config.yaml
n_head: 4
positions: "rope"
rope_base: 49500.0
tie_embeddings: false
init_std_o: 0.0
lr: 0.00136
final_lr_fraction: 0.05
seq_len: 1024
MLP neurons of a small language model. Each row is named by its layer, matrix (gate and up: input weights; down: output weights) and neuron, and shows model dimensions 16-207. Each number is 128 + 32 x the weight over its row's rms, rounded and kept within 0 to 255. Numbers have three digits each. A neuron's up and down rows have the sign that makes its largest values positive.
Before each neuron's rows, "fires on" lists the tokens most often at its 100 highest values on Wikipedia text that the model never trained on; "fires after" lists the tokens most often just before its 100 highest values on Wikipedia text that the model never trained on. A number after a token or word is its count.

fires on: "\n" 68, "go" 7, "th" 6
fires after: "\n" 39, " " 14, ":" 13, " |" 10, " under" 6
L8.gate161:105147134093097132129101128138132103162172113130094130146057111093115170144162175148143142130184078084135123142102127076127106103133130173134168085100151157160122144082119116160055072105132148112130092153124168141074098094166187141132141092102086125133130123093167152167097132148086161118114188185099133118156104165120109052169127155167134165120125118121147079227085162099079126147086129188132163121185106156098167115120110175129106112135084144127108134165081097196132150107137082104144171124123169120108094097132138134148171156163155194141167078135133123092090128105071159117
L8.up161:125150168123087144032104130154115089160124110105141148122100146176094179120130170163115130137147102049137112132090190124197096136148188196096147139093146130169177114110125164171093151126089128118130104104134191117114087181181160151126125091115094109151152139071091078112117146140086083148177165204122120169090124153136121141189062127098130173139107132100148080137113150087162203123087134128151132141163092155112138166150118137110160112089113115127092083188188134151177143136174127152173078111112150159104167189146142147116075119171160187183171137134098135138116117162096179097
L8.down161:105215124144073139098057100142117119178131129088115107098086162158155113127119160151066100179111124118116070059116129110085181138088164107109172131118183167186186118114164138132147136173131092130108100117083136141166214145146149091137101117127139086169173195146122142067121054079155095178172116146119158166070141131107182103132118046122089119116101135145167078121110129140179085063135123112201111149149124175105156089104136159120120118140171145132104118131150121098137122044159122141105098125165121164084173123146156119156075159140093070145120092082119117174152130121124123112

fires on: "0" 27, "N" 15, "3" 11, "5" 8, "4" 6
fires after: ":" 61, "″" 8, "," 8, "°" 7
L9.gate572:111103127128138113183088142111108136127098128076118097098127103113162157148170172038172118184190150097151114134117134160169104105172113170091166132089205073148141157099149136136141113140126140184153142113098158080105071094163090102156101186109109090157140152139166134103101183104147134162164131163207120161146085140110146059157114081082167132143117142140100124152153181193144145135129055065129127140114069083132144133089117153028147088146147107132097101126151135136139116103115111187070141148091129145158166195093168124151146108165127118113153125124091084140140179200121113161
L9.up572:153107142161116181253092066160102146125062032167107168080128103143089151123136096108192143129175148129075082105150127159143114115091111177161163140093149102168165137075093128072145116106111186144156156126177098069134194079080201148094110133165116167158146145130108087104162134167127077095174118122137120116141139137103118098126121052160091125129091150140146110159156167133101109148106145118143158152093144083105182168135144193089185113121172094176150124161104153147088140100130089095127128150147112115139161173184094113184115161154140142119110077133100102115096158187144132175
L9.down572:132170119174138170122135162101112103104121181161121123140148056152100133091111136115139134090059156169139097066138136086113180093105126158182098116095119163137134145140108167115129163151179121058149079168109125124110085109139140123146061151138138177124172103101145121137159207123071172110079110118068166167079125076155120119156115166093167151170099141081125144159159107116115130101156120193230155138101096121131129115148102115202126096131073103138143103130135124152148113193099094139152074134169130117126128076145115121094158124103074115102112094102116169074121056076073092173

fires on: "\n" 100
fires after: " |" 42, "." 42, ")" 6
L6.gate505:184146137125132187155151143115126092159082120050102108132128128093086189104145173124108147086172150119127126093129109121166166142105093175062115139054066115135131159082114113137084053148184136122099101156134140148146086125136130131144107110076113136155117127158113089094218105193141122128158141146151141121104124088112167166112158096076124119088174132095095065125141123140097095203129133072114176129104105121174112061072132167144134129137137098153113111183116092085130146094149146112127167080122116168130087168076147130120114172179164115156176087129190095142129154148135178139
L6.up505:144139119069132089135184164135076121128167137155151163119114173085103137144171111099108125166095187083045093127096158148041198157117173154115132107133132138150182070075113148133103116146124097121126123135171178105169042150131155143150118110119095110099159092075102119120162114133142098152176123142101132092093074175137106167081042113141151074111138123147155096086127155104150119129162137156095203112055106119190075106157086135110077134118089097113118101145180136092118138105092123123099102068079102120171116121154088174136121130102137142068118128130126185166163114181107104122
L6.down505:205160124139138166120153146140124074134127155122110120137156133095131167100091127166070127175172124094111134083140096085198151118135142135116136164058132160138129155065129083123081079104162075096084129180138112126108116132163109091172109160108148111148112154097162145147125120145155074101073155089167164113086104128126144130132114097094121113094141126101114086144155106152141140133143128123236170161149112148096173071117146143176099153129143120134109151160132112100117135062176149103121175140207143210124066190070158106103071121156070095159162193100188081115108153132165160087

fires on: "\n" 100
fires after: " |" 68, "==" 6, ")" 4
L8.gate501:078114100061112146155128185096111138206167119139097140123114114136028161113128122092112118136195185155155162182109139127096128098138123124135192138091094119138182132142095128133124150162091116122147176159112144174158114105184119124125141144047097109157120152109083157135135143187146159079107180141130172068105127121169143092140118102094118150084166112126166097182151126155127068184133106170133144089112072122135132099133093178164094137080122076137130081105135121191121057121075142157132123103125123141164120126120190179137174090175157176110171163125171100177078156152151152138
L8.up501:135124134087132128117142154125122136168185097128128205117146164132111107151120093128095139131170168094107163196070121149122142149157123149105151180109082141145170129149138171149087112151125085141094109148116127174129157134188118120111139227110125096165098130091057135133110117182107138089102136157137146102139082132108135132160107105072138127052085179137142115162125112198151079159122128140116143166139049164108144149117091193159136145101172085160159071161157119181122079088120151137113091052166108149141102137111148125098103142194134177074192125128150126159098179171167110085
L8.down501:174118117137132135133109122119080118095124140157161144132138212132144138183134097119055189112135135115137143181133109137135154122108160163141166194124096164134102097110137136118094155147115047140080099141144101122116156108147101102138118215150147098130100128082136114139095094150095137113141127142139119161113075122095181136113118136107151113120116145059116157138128101169179104131118167106255178142130113121113130153127147138160138135150169134149155151130065132074129143077118106121133127093160112196120140145063148128085060131164062140139159107124145165112159184131102080053

fires on: ";" 35, "2" 17, " |" 15, "1" 8, " " 5
fires after: " " 43, " |" 11, "0" 8, "3" 6, "4" 6, "8" 5
L8.gate63:109162189129181102129167165116150096185130078060158139131121133092140150113151155183090142138082103086154190101098126107156128164084076163123157128142103141104165104160133137104147097058118101122174148119094099142160199139106102118111205108136119181110117111126146132110137120126126119183149103121119102165103139112155137063048128120151083169125134144116126098078137158149113138080077160156128129103139120094128098107173136109095131123111086172141137098157124121105095085082153183147103068120113153160147192170129161087211151096120085138167109203197140129077161096088172179102
L8.up63:124153178125110088132152124091127077149126158138125146090123078077163091194139169123148109103150119144131180135085162200160113143124161171080167151142085153120163136076077172116127166124095159113228074109138168096134107127120137108175155181062084173160114147151104124157091097116149127148154113204136151145155117128115107089091143159147109087175142111117151087110089106108111173094104094087074144080102151111165131131156116088120133098135088125095129082133100082112159095135079148152143083123050180132089102144147126143114110104168126110096086177177149078125140092144120134161
L8.down63:118131164132119116114178166095118152146075103162169143106144111100117128076105170161079184093058107102169131112108127110132136129076125148174085139077123172090157153162098089120160083146177120186151161137123078102155187152113151135108167122180165135108135095110131122038158105165156096134109148127099146200125207122130128117085136145103113167152090155140146071090150153127121071076120184169135120119129175138130114142127141161154053119128144173186054134128159141135144166122129191078101130083165104131146165180142157093179119091126135124127167138143221120088091152087118206153

fires on: "," 46, "-" 24, "\n" 12, "|" 11
fires after: "\n" 34, ")" 12, "5" 7, "3" 6
L6.gate240:121098150118116090164129074147125121112074130146164172121184093138143179095135149104140076085115119116114139140094166151075164133154144113115100093086125099135154116141100096088045127132045157100142137136111149103114140094045168120089108085145094144103153073159132115121146140069181122110132141112172118158123082068090059100119112085169134149159100095166079113153146118146083093188190154144131176145117102079155075082117189102115129055087088154146144116130145110166108089133124153143071148080123069135145153133113082157100159130152171118151184117099070137116105116113123155139
L6.up240:071145144078113056131103161123068090188080150153154108069118088063149093168158163092169146108068135153196140117128159126114158181124102184129152140084122121088111096126107149117169093111074154124160092115138140099139120111161103182146110110141141096142110169150176191154077141128151176084133124076131167139184132169088121122143136130126127111117134147101173073185172062122098113106151158115105183099166157104102136126151166084162130132117097134131137138088136114138145092108137099190032164075112154126114169139158155136124123146107094101060161185140132152152129155119169136127
L6.down240:133090141113128092162146080161128152118096168127175123131065098118130165112145061121145087106087062159124110102159123120105148129105123064173087123130147161164126145149095106148112118117078107096163060106112126066141101120080129102088080041110110097088125122130133129185121158098148135123112106111129115098038097149117103134141142145158090128169117107119064121130133122115044133164137129156164146131151107141115117038133180138100156116156133109125093128113111137123104141129114173142109138072142060126198187071098157140143110142111105135166122101101116190142161155102149180146

fires on: "0" 23, "9" 21, " and" 12, "2" 12, " " 7, "7" 6
fires after: "2" 27, "1" 19, "9" 11, ")" 11, "\n" 8, " " 8
L9.gate326:159093132108131076142147158180132132147089155111120128157110127027123071108127145106113110214111156153066161097121133088178162188137178108110113116116130147143148157152139051110160150115144126143153143085103143139176124073089137155126129093115106115154132096092143092148158127210174148092110168171130230116134101065083091099065152076097095115068099090148139117081068115117115073149144080115144112075125177110145137135083130120101094161145085122154072096138130095116134135100110174117123156127145137121178069100119123122163118110178123147160077121126168108102144107098142158157
L9.up326:026118186094127149162143104170084188080165105143081086224096152103176125147112172088137142179156137120131150139140133161098142130083170161091129102158139108152083162070179123161108101169136145150127082168171111099139106121134121111114183140119129111144094135117141132174131108052158112123148087120153111110093083110136105194129141119107115159139105130128138147117107136123069116174124172133093110067119164039147153134082128088116173169089089097103105145134096084107142082101106143119129119126159147104106148154135153093206120155180107129187063106106123144061184194124161112137
L9.down326:098121091148145068133106088133140123141130097139074110105110157116139175115087157164135142125134148092174104141079124123118157105151063117173092152117125186102138111092158071150070158170125095109104139117070139101098128147117203119134152127158165125137101152125159102104148109067114104186142102139086113145137196059147111098133144163159088153159176084172071081103138144125146130164111172083075143096126093111092082137094171175161126180078097129081098118122212162160122150206098114139108111097143127119082146056112125071127184158090097161116179124174105152119092155069163170085

fires on: "6" 18, "0" 14, "1" 12, "2" 10, "3" 10, "4" 8
fires after: "," 18, "5" 12, " +" 11, "3" 10, "2" 9, "4" 8
L8.gate197:122126135126071079093135137113067107100149132165115122129135149139124129126206092160182098121141139155132096108111130197151131126108144174096150160097170123145146181136151184095147139151176163128165142141124064062142108051113130122130119158097160174098078128142075095131152186082137076066149130107156160148119113110141128103129154162077142147139146096078143131146151152197148142131122146085105167156086134110133123128165088114102146048160108063120089101108119099078153171167089120128082112103112108133087122150196148111184136105153158156107123146148074129150152118213133147172
L8.up197:107151077096120114164100155083179153111120184125125139145134105147096161100105143119103154178148132088092115140162152166113174145114151072135103131087128131117163137111162147091106112151085131132189134127217152127104099157104153115081156109163130130126101162121162085161123139145149090149109054128109197100098140074154111178122153136126141178103170148151141155189115127127118099155085136105115105083083115117099157114182128102125166123166173137199115173189129118198152192115125111182073104101098074152108153134082248072127146138169185192096112118148181158144129103069153098144
L8.down197:168136141136132162094109153117133102160140085142083123115044170103142146122128087143162115141120144107130141142102153149092217083149101127117147129140146135208101159135203141185136135141137134134109130172115111161105092160185097098094099162166116126148133169121158151195160114088086102173064099194127229117136118082101156109146140186136157122101110164212174121157166087154133133130139123084186135081177083114131138120127127149099131139181142087110184113129152082146154086155088149214122142135108133145135151156143113148114079135120123159118088187156118160093147133078164129085

fires on: "2" 18, "1" 18, "4" 10, " graduated" 10, "3" 8, " from" 8
fires after: "9" 58, "8" 6, " graduated" 6
L5.gate209:137117149093168113172124168148149132076122132051133082115159093139184117138140149127169141135111099164141136180117163153162108151117166155150138066137064114072113164133136076090109169147115147144149128116178163099082072105101096116179126069149119127105137182179141137156136123088210156133099148114148159139100115119084141116142145182117129174104139087163115148109170173158094133121082124176118098118116132110108094104137106129090122149132091131103125137117125108154095122159094125214087112124139038110150184111154176094098131152175133082085161114100109180154113067085137207168
L5.up209:066135063159121070148122084127089100170129112149116093152118143149132126221145138123111092098119133151087120186108150189166149150153109155064132101127142125109140134106103112161122175159034153128149126096073174122150104101133154128152135126127112107096123129136149093126158141149147150130141149120107078083146145189114089125086167128142140100154114158122055090107113131096113200170174148057088182134157080083119091070162174095091156151139109109183136081085073144161182101133061155137090109150130121095076068152145099076136125144134163185104119064112171120123116191126094118120
L5.down209:119138135181172117143146145133091137147119135151149113134159112130180124219160108121122131131067128161070165200122185137164113162113097181150165118155060109131146131148126101115178190179117142113095110108186095097107120101099094082162120104142129139138139150182173142161133151112179145119141123130149125142131149165059122142136164160182153136081157102113138117104101186135133127094077129120105152098126121105089139066119185125120093133143107128111094147101115179148112159167108092200104170136152027139144125105155156135082117094198064113092118117145158156187130109095190202131

fires on: "3" 17, "0" 15, ";" 15, "4" 10, "9" 9
fires after: "0" 17, "1" 16, "8" 11, " " 11, "–" 8, "3" 8
L8.gate208:149160112156154096176196097172088085134141108124106164110138182067139181154130109167090136079165159144141149085085163117097098069078114114107171135136126138164151121104123089167145163129142081037122109162080115100140087158159116070173118141141124157158102143105066158051102047208141163151109159113062126089167158112126095066138154112157116134086095193117114109069118108104175138090104155158108083161158135155134126147102148095128108086110145131176136137121162106137132194089163136142079149055081148165069156108102127106160099130139140126157122148152155154102147150122087146108
L8.up208:090180207165152157062142132156132073141122133094078141183130159135195142096106149146173078122108107104155154133151198156153147096144140145054189133134103150158161181092160090048102097186121111123116165160096172117125132158131064155124130098141101154150082151126087110149108136153123071087142123149097116081067099063169107126117109133128098142168145191166057119135113095132158227115172093133159081157138081129127123119120155090108168123153133128140148041132113135092206162123171139141150130124091181133091136171153162115137114099102138086135129112105159117094104087158097176132
L8.down208:065162075185085117138114107164137155115164148130114158078094115166102127145135187099168168073098138115197084115162123067102160156123114144166118099150064108070107155185158133125196127166122171127156125183092161144112118092125111140099118107147100168153154064165151149065166116150154115111145142057121114137147155145156116176087081127181122119142121064140168149125120112088089090097175118104134107125071132127106127141149158095132108145109080189131118114111158104079106137171101178141141078100089096141114201141208134099187127123057115142155160122114152164160145106150105173124

fires on: "\n" 32, "–" 22, " points" 8, "-" 8, "." 7, " Died" 6
fires after: "\n" 21, "1" 13, "0" 12, "===" 9, " " 5, "==" 4
L6.gate221:118076109123136134122102170048095172130172154074177153161121116145137148155131155118169128183121115169060193170095164167104163141127137160105177092132102163145196098099046106160106170075113116168136160128083093194136046092136133134147137116131145110073145105158152190145121148197210176129086165131145135108178156171191137095073142150146094145138093143148159169125084106130186121143135110159109231100146080156133102116130142158137121124113131126167157154109094116113078101112075120150131068152141133131103130105166130123139174174172130129117134119119109179152134178077135110129
L6.up221:119081092131133139110115150106141065140107125116168214105138068132098163088188101131153157171199085098113173110104154159081104093068105183128145086117119133136230107121137126158142173080119099132118174107126072181092117144156142139049168145156084114151126091094143190074086125165155137130135160105183085180176148136135140097131110094105091173122098121153195162115078131139191042137128095124130184085155093116142165125162034168160109087122159148146116134131100121147108102102139135136173131099155139122142153103113149155123159115139120146153164161147135114104153163173125070114
L6.down221:116127176114061116147124111146161071111113156221153148108098069150076153152136056169118160186138140081139140109102108107114132131114150134132135177148122185130194119094147095166196174125128107168113084119101067150082146107166155104096138150125156105065138127071179122121155141175083092129132152116137135115112131147182162112194108098149151207117126108169105133155183093150129141159101141133137115121173148137171145154130074152135157097094138164168116089080136132148132152111117147139086083115142137153143064095093146117116122125096105110145107149147129029063157140195202105115

fires on: "\n" 100
fires after: " |" 55, "." 36
L8.gate404:101127088106119165150093159080050113107176211103090159144132136139127160153152097110102162158149125162179186171114111072140141140189175143113124062089081153130096094112140112173137178039089110144124088122160116145123114113147109103172078148053129077060118190147118136167150116112107098145160133148151140119162091141097125170129127117135141122118149127090134146110093138157136122152196148146107139161060078113180120046151088148163150139151098087106132121113142204189125126102114128168088132125088146152110129134137153186118120143158142175161129103108162172177085157169159108098
L8.up404:158118152127104070139115082127137152113124103155147122133158109083096152142117182098127132115156154107103105091116082168113156136087151136124114164126117087180161143137112113102056094190193106100107185144058078135071132072060111142112143130103125162090126084153056127098078151121179127127164227089116154071129076100164118102125126106032139150107102168097188090106094146116126165076108037096114152136151114101129117135109110114128093171126150159151170113135126065115135131134100164092070125098127160113119110138089107063154138122151141112188185096158160075145149185148071131121
L8.down404:178147144129167140101149176082086095126162126074133126181139135073092133158083122115194105169142185127144127125169122145096109136119164159107135086059120137159120076105102146142092109128136120074115117138122130129104076093102088109187093143071085127101102174113090181150117143086126078105129185127107179102129061137040131141122133142091157096121145128070154152097100151137142145115224103098188113161072158142169115119068162170110120149129145105188162134102175143126098123058170139158114132146113132140142146120100091181104076168186156127133084101166092115180101145081143143080

fires on: "." 74, "," 16, "tal" 5
fires after: "1" 18, "3" 12, "0" 12, "6" 9, "5" 9, "4" 7
L5.gate12:147110107113079070154042109107144136118129102175119100147098062092053126098147227082163192125107089094128143145088095152104130155131194152149163156138171098131138146128115151147137146121152096158109083115156128144162106131111124151107148116090107095117104082143170052129179106107144089093141117115203088103148131104150152093107079116178130149186107111130098110135107188115148180160127130104114158170098171115157122153118168108132139133109144105122084087112124095115119144152159077133070146111086114102126104162165104116089130140179183197197189164144085061090136119124163150123
L5.up12:114156127112094071152132154128120130142105154189159103109129082145104134127124124141123091172119197094104121124153190082088086169102137130089150121093138074159145121172122154123096141153048083147164188052117161116120085138092134188123158116167118099180109184095095197194106119154163142105114134054131164117108117110117103134171134164104106155106113151144159168071094188196121103092097163148122179120128113143172135070142087104121099106134094083204169107119143122163156130140134170102113109145135119109164113120091159131101116062158118141072146179145143127131115158172167057117
L5.down12:121113139119167059133095177099192189112149101185104126140069036097092120118157143080179168118148090084149137168110120112060134207081154104127126200160142137100127122106122117093133111119134135144109080084139148137153124147168094158134152117102106127105104109182171131132152107105133076165034082112174126077137126159175114091154100114175102130184100122156102162131142158153104134170090167174178207160136157074135121119136155091156150091097061142131117103086157130117123090132165112098086130078104165123168093182123132207105119104137154140131188119163085144074114106131142181071

fires on: ":" 38, "." 23, "gu" 8, " U" 7, "," 6, "-" 5
fires after: "2" 16, "1" 14, "3" 9, "8" 8, "5" 7, "0" 6
L8.gate223:096168173095172050132146178142169180188147152122165115143154100093174151139117165122116100123164095112127149186088124151107095155133120125096152174090167156170143152159125169178068096103080108108189110113133168152141151150142152135148140115111133087134040088112072218137123153159153105076121155128163174114077092144151128133202093160102116177140101105145142176090144135108137144085099146124114117080140115085144166149124086095094117075089104129164159169113126102117163122167172101161119109119118127113166146094127134081127130149199104079119159109169078152071118178124169076169
L8.up223:077172099173116108185097168090177157177110145133231126138156119151159076189126153113130058094135162129134139169159149121086138116115149142093103104159137146076131134145046122111151107115076081127126118108124140117113166102176094122117107165126163147156108097134098130085128150199159128085117122130163095104119141124143107121137126170092134173195138143079059120110149123100126141080107148064140141109115081120083133185167120061095094140143123159110113153108127107142166147187137110123096089086086201135089192138165076130134123191180119149066174104101133161113116119136126093133
L8.down223:136075111105147104037098092172094098149175125119118098116121076093155099120119110154132150127097110114174139104100146132081111095124106141154123138075078094153119154088152127103160102192161100113111049123145139104102109109130123092147134121130117097159124096134105188100115105104137095128154114077115116161101131132131173080161102061121056069137135117157063119162104114149081168185128130125196115142130103065144191165123138140119117157113169123075119186134166133166137155169171194123134137033173113090210124149143195086115117097114087145153125165109216136178091107139099171052

fires on: "0" 25, "." 23, "1" 14, " " 13, "2" 8, "=" 8
fires after: "9" 27, "2" 13, "\n" 8, "8" 6, "3" 5
L5.gate8:127128133156093105134105139051122098114126129154182085184106171123154155163070150140124124165061190146132154115125137132071158145141100101144102141116118148110123193164100104126160120186165108098140095125133167110174171129112103088193101119167117119057156091093162123153098150096179140083083174126139162091113164124167098108088127148206091134119164128071140120125090175130120167128155118144117105123063106137124120085074152095056122094110113092111129205053106113080126097137098114131129096190084074071131156106153070089136175151154161093100177100154137177149119096073120159113
L5.up8:086171150152149140173111105110103149118098139152060119136114133098161180086200177148115108073095178196143115134098085136147089099125159091136101105070147126164093178150139164093063175117157064084122197159083153081137176070086112116116132088149159095123133127145141116173152189131165142131117157079181133139127114113111166157119101096114111062174225134140129153155111102140087190140125098092096082154091107112139133081066129142148065139097094095163154119088073087133105101142131119134116135085106088087134069106117114100096113158145165140131126099138199073144114127089049136096
L5.down8:185088122141090169137100131122142120095128143162140113132117166135138176182005068152146154125147156140108149081132118114085195146099043114149115131122141104096134078107079150151177116143150098166171095156138112146171098133151183064185090142112166159108178108073152126139058179109124092041122134159106127148088163157150105156123135195191108132155113161111142150089094138129152128113080086164190091114117128132122147160091171095103100077132144081108124146115102137142154160128124113153151104176116106120089149097154098136089179131103140087126122143176125194164091093099135137077

fires on: "\n" 98
fires after: " |" 44, "." 14, ")" 11, ";" 5
L9.gate316:140102073084203127208090197090099104164120113152170136091162157076148177114119114089124155150115129172111131123152133108125118153197162097143129114082119108128147134113147172156091104166154087104106179137101092139106095138105127143110089148120145141174090145134117195104101174135108108146086100134099148118141151103153186160138065103049183127112080189090143093115149120171173163089097127134168170169121200114104158115089124084123117132163125148088117114116107135119129131121145126080131100120171176159129097092134139115116126138116127136140085143094083059160152192143111156144
L9.up316:163136071104102159175109174126082123200111128148120157105147163144041115121105195156068174109105086086170169145136139089130109106136151117150145142177114096132087107166104115159114143160114147137104148120168100121099105148137120143113086094131104118114129166133128143148099113080050159107157093144125095131128070090043150079138106128150134052125123145083140069097133123089150118050135121114131134109112175123082107144085078090150133132108128188176139120205101215147115114098138106120067177115130071170120093089117154152108172159138118106133094093140116115101106131126064114107
L9.down316:120167140135160177131145144187155124112141108128137117156120132102121111140165112153118080092164101113113140116134086132144088117123139095104127132097110156132109143101147159153109173123135044120115151106158118083117121133112143170128099112140067135131092115088126116163154105085152063100077134117097142111155115168136198147146081172113115123188142162087116142114172087136132167147172107075255142153149096159103092108126107148144082176121136148182145133185111114192117121041128093123120181160225143183159106115123113127090101105121058091151134092119150148110153147164182103102

fires on: " In" 39, "In" 20, "ers" 4, "\n" 4
fires after: "." 36, "\n" 24, "==" 7
L4.gate218:137102154061122096115124089112093125121111165081160198151078188122083150143140212081115142164159136170168102086170096109079143110126134200125168104114113131185165161150141122137134228151150138126133130154137132076103152078137108085181103103099065152161149092158108103104159170123127138130145148133147163110117165151124150099169094135127052093088077133092101147143074143132111146227140080174148145101091126183183114098143180133151095118124166095164090177158097110118137168132112135142116158137142147138101089099149155111121126138144114156163105185094067140089103147137151150147
L4.up218:210151171085117121110177140121091151098075089145145070152082107074109113136171137119151121172126199206157094113142079095093125164160125105161143169111102090150134116148087104121097169118150044093122151093143156089114118111155096142147105125099083126159130086152189123148110137099073072101132083165078148105083169124083122097097147146160092072082137126117110130117122116126084192164097175116181174166158086141105092165192142131162102086125133117110147149133128140097159135150122075117111187159158100155113071080111154156119153103106110105113150179106071163171150153153134104121
L4.down218:135172103187155135105167172108123124161095089066118084158086082094130119138145060150140126134118183154121158146115064076138132164163124149135103208123131126102125128144074119143147066100126084107137100068148128106132106092131116145106096166040177106168118118120173124140112137075128130121094131110137079090106127088167076132082159140138150127124173142122119098086165142127124102124147207085126148170129075119062121173156088127155115092156139162130156123142148130126133111146119054110199112123170134150098085143093149107141209119086078116084108099121122119193161110162159078083

fires on: "\n" 98
fires after: " |" 44, "." 42, ".\"" 4
L9.gate198:156165130112113158178102110110132143072136130160118157077094217108129122206112154151101104123196143127122174135154141115086145079137118123079184078150121132149114098114120150133137099150101072173157152140138155124123164129153140074132114176102168142133135151160165163061120169149089106089087140180157100144100099186095173174111083132143125117131083136151134083075181130202171180154083116085115178162095090117075089160160098107132101163134136128167131089113144205171148137104083121133081099136168155148137150116116131131148096119135099139106145154090113087154169141091090100088
L9.up198:163188135104116140033143165112091133155171118127109139097138068110176167144121064129113111137151134130082171112102108113106091082151152169115083203116113172192089107126069085124115185100103134158138142154118152147075115051139118104132096105142143118087074111134116113183179122201154164082113170103124138109116088090113162184192143143119113142076159172108117133140058094172143133141122137100181138142116165168119131105107134118158111184180155137182104123095141116115134157074118096161138193158154128150144146111119105106106121082172099091148152124091201140119151149146131137161
L9.down198:147130127097120125111138168091112128153177104139116132121092169117091167134141122176116124131176156121111155158118085148097135146147178135168113196071118123154096125118114123168072085152144080125133084163118151137084123084148142068146078127179140081183116149133133129168120129102124123117148139135153132148131060106162123170139168110136112129121140133102166122111128112138121075119121145060255144187100112133119084133068137093136105164142137116141171161159131144129144088090195117149102130125234115181093136126095118103155119129161024167160179138097119141130122149150107121042

fires on: "9" 33, "4" 14, "8" 12, "5" 10, "3" 8, "1" 7
fires after: "." 55, "9" 11, "3" 8, "0" 5
L8.gate347:137155179093168133147133113146165125186119078114121116115105108115117119157126193121165142079112148174165122141137159067171136048160130159128205060154093132215123129143140086124092111140117179126120100126100138184108092146095120129110113110106090131108181196114121120123107152173110165122150180215141111075124095080127146073156165085145131079114096060155135101109124124073083176112138106124056116153158118088117176125169127184128081078129101141169118142080129153124189142094121129155116151124080177144127173122133187156185135151174166128131125107174140149124110148122153147138
L8.up347:093182129095131183185112110162132123127106148122083139099087099158143097124183145156161120168134113150138071161160142102136149096156127129139112090111124163162133183137147174159115095085093145145149119153117101122167120136167159163133095081132087165151121135126071128131139129123158215122197076164169161127119150103166143128066167104108104166148065089135107107150170161152106175135154096134101108161114139140124161146147100158096127059122121184161150147130115137182123175170155162167120131193126107160097180171123145177191093123110140125209149096166105122065161097154166100103
L8.down347:146116085171075166151085183102119070135104163149109151048127104156138081108143116133119112189097148145132100089164085094122110121089072119162096125111149108081132076118157165183140097129142166148138158117143073155120154130158136121109140129086136133118133111144126115111130101140167157108234086149093052166105138098153197106134113114113183224100127156111092193185161085171119144093152134107201155139162103145104130137129159163119176153157166164158114134123090125156095108125164169144133146163135119196111144148112122149143116157015074153179108100133178099112141127171125104087

fires on: "0" 20, "6" 15, "8" 14, "5" 13, "7" 11, "4" 10
fires after: "8" 16, "1" 15, "0" 14, "9" 12, "5" 10
L8.gate191:122125147126103101145190095156059096143129153160157058110112080122144133119073162092113103105142084150139079087144140159150114096175117138042142087157166105109082159122124149101136124150182173093144158148061191091208139113040130116162185069133116133149124165139154120073175125100152181135121145096166137116134137087133145077130159085111100125139138156112110156158136112106108147116132090081093139102143193097112159146101172111141149086106087097110110131124186087112180122150151139088075177152087191120064089090117126085152140120162153139081112151077172111106148144093116100163
L8.up191:132137140114143098193149145169159136207064150115124162153173120098138160137155118097099188041170167177129098188110153093141114125186091148065163147155169173152132157104041133103090096106116141056157137158101170121112125117068165161142122147144120149162067149116099056125145137107178179135138189160107105149124145107126070078118150115097171118148101129112111130123175111143150149114088146129066104100137126108165149068091104138147150121118158090184099113102181123084117117170114088106116212121076155101152139116124131152134148172150151111072126089105158075108160157130151153145
L8.down191:066153097144142101113164089125082096114150174165121118125176100171070059111146140143127181141092077097149146081169111067103132141142154115118122132188127164039183075158100198118112193113182141143090119097152135072110099167073123149148108098088207107144157101126103133094136100110141142132140106114132081144136141151162133147163168111141132140125106127072145137144119118095114067049124142106056130146120135129171163138080217138083103060151070151083110128095133120097146172173142140083090159058122126127136090115136163148175082162113152136144098166136131122123170114152101118126

fires on: "2" 37, "1" 18, "0" 14, "5" 6, "s" 4
fires after: "–" 43, "1" 12, "-" 10, "2" 8, " " 7, " highlight" 4
L8.gate53:118173134159150076159214176175111206105145150093162163126135126095153169113129119092140145131114120180143098127087146151112095144090171108010112177158150134136108110191063059136108136155127150174122163085069125111170160061054163152140138107146127146102103098114106137079144096118107156065126148130127091169118114127154070083105171139091088099138104108126168103146100140114105083101116105111125159091149178078118155095104140136093123112175087135143164124147164151086110057145100126099097082107119066134093094135091159132123136139089131086111097097099151090159166185092150116155
L8.up53:114124176163126155171140077102158118111111152127119138092033127117136161148126114165129137123110142061134135126081145146198099121175140161114147111116199123153111094109107139121157167060098151195131116095137143081156087103099141135164183096108105098097118147141108136171103118150118178109156107143184131136085135116148139091118086152121057182184129071181142113115182144125045150134126142146143054133157115161127137125081114137114133097118125188124154144161116152106138120187104050149133080094162144159167121124107155095131122072133145092143086134118099065094106154137125089110
L8.down53:126153126134140101129140135099064104112146117181103106187158150158118096078087173106123159124143150234131188114166085084098130105113126147099123082086162161065186125171122141137115123132202134112093099143087066119111173173081087146082122162164080153145081116157117051177198083117083169160146124136111098112176135067125122168152178135122146115112134107095099097153189114151075124117085076177130177150104116084159118167111132107132152120066163149122146123091114136107122157166114147150106146138134151138077125109103108150122121181162069160102173147168133174154147105078060166085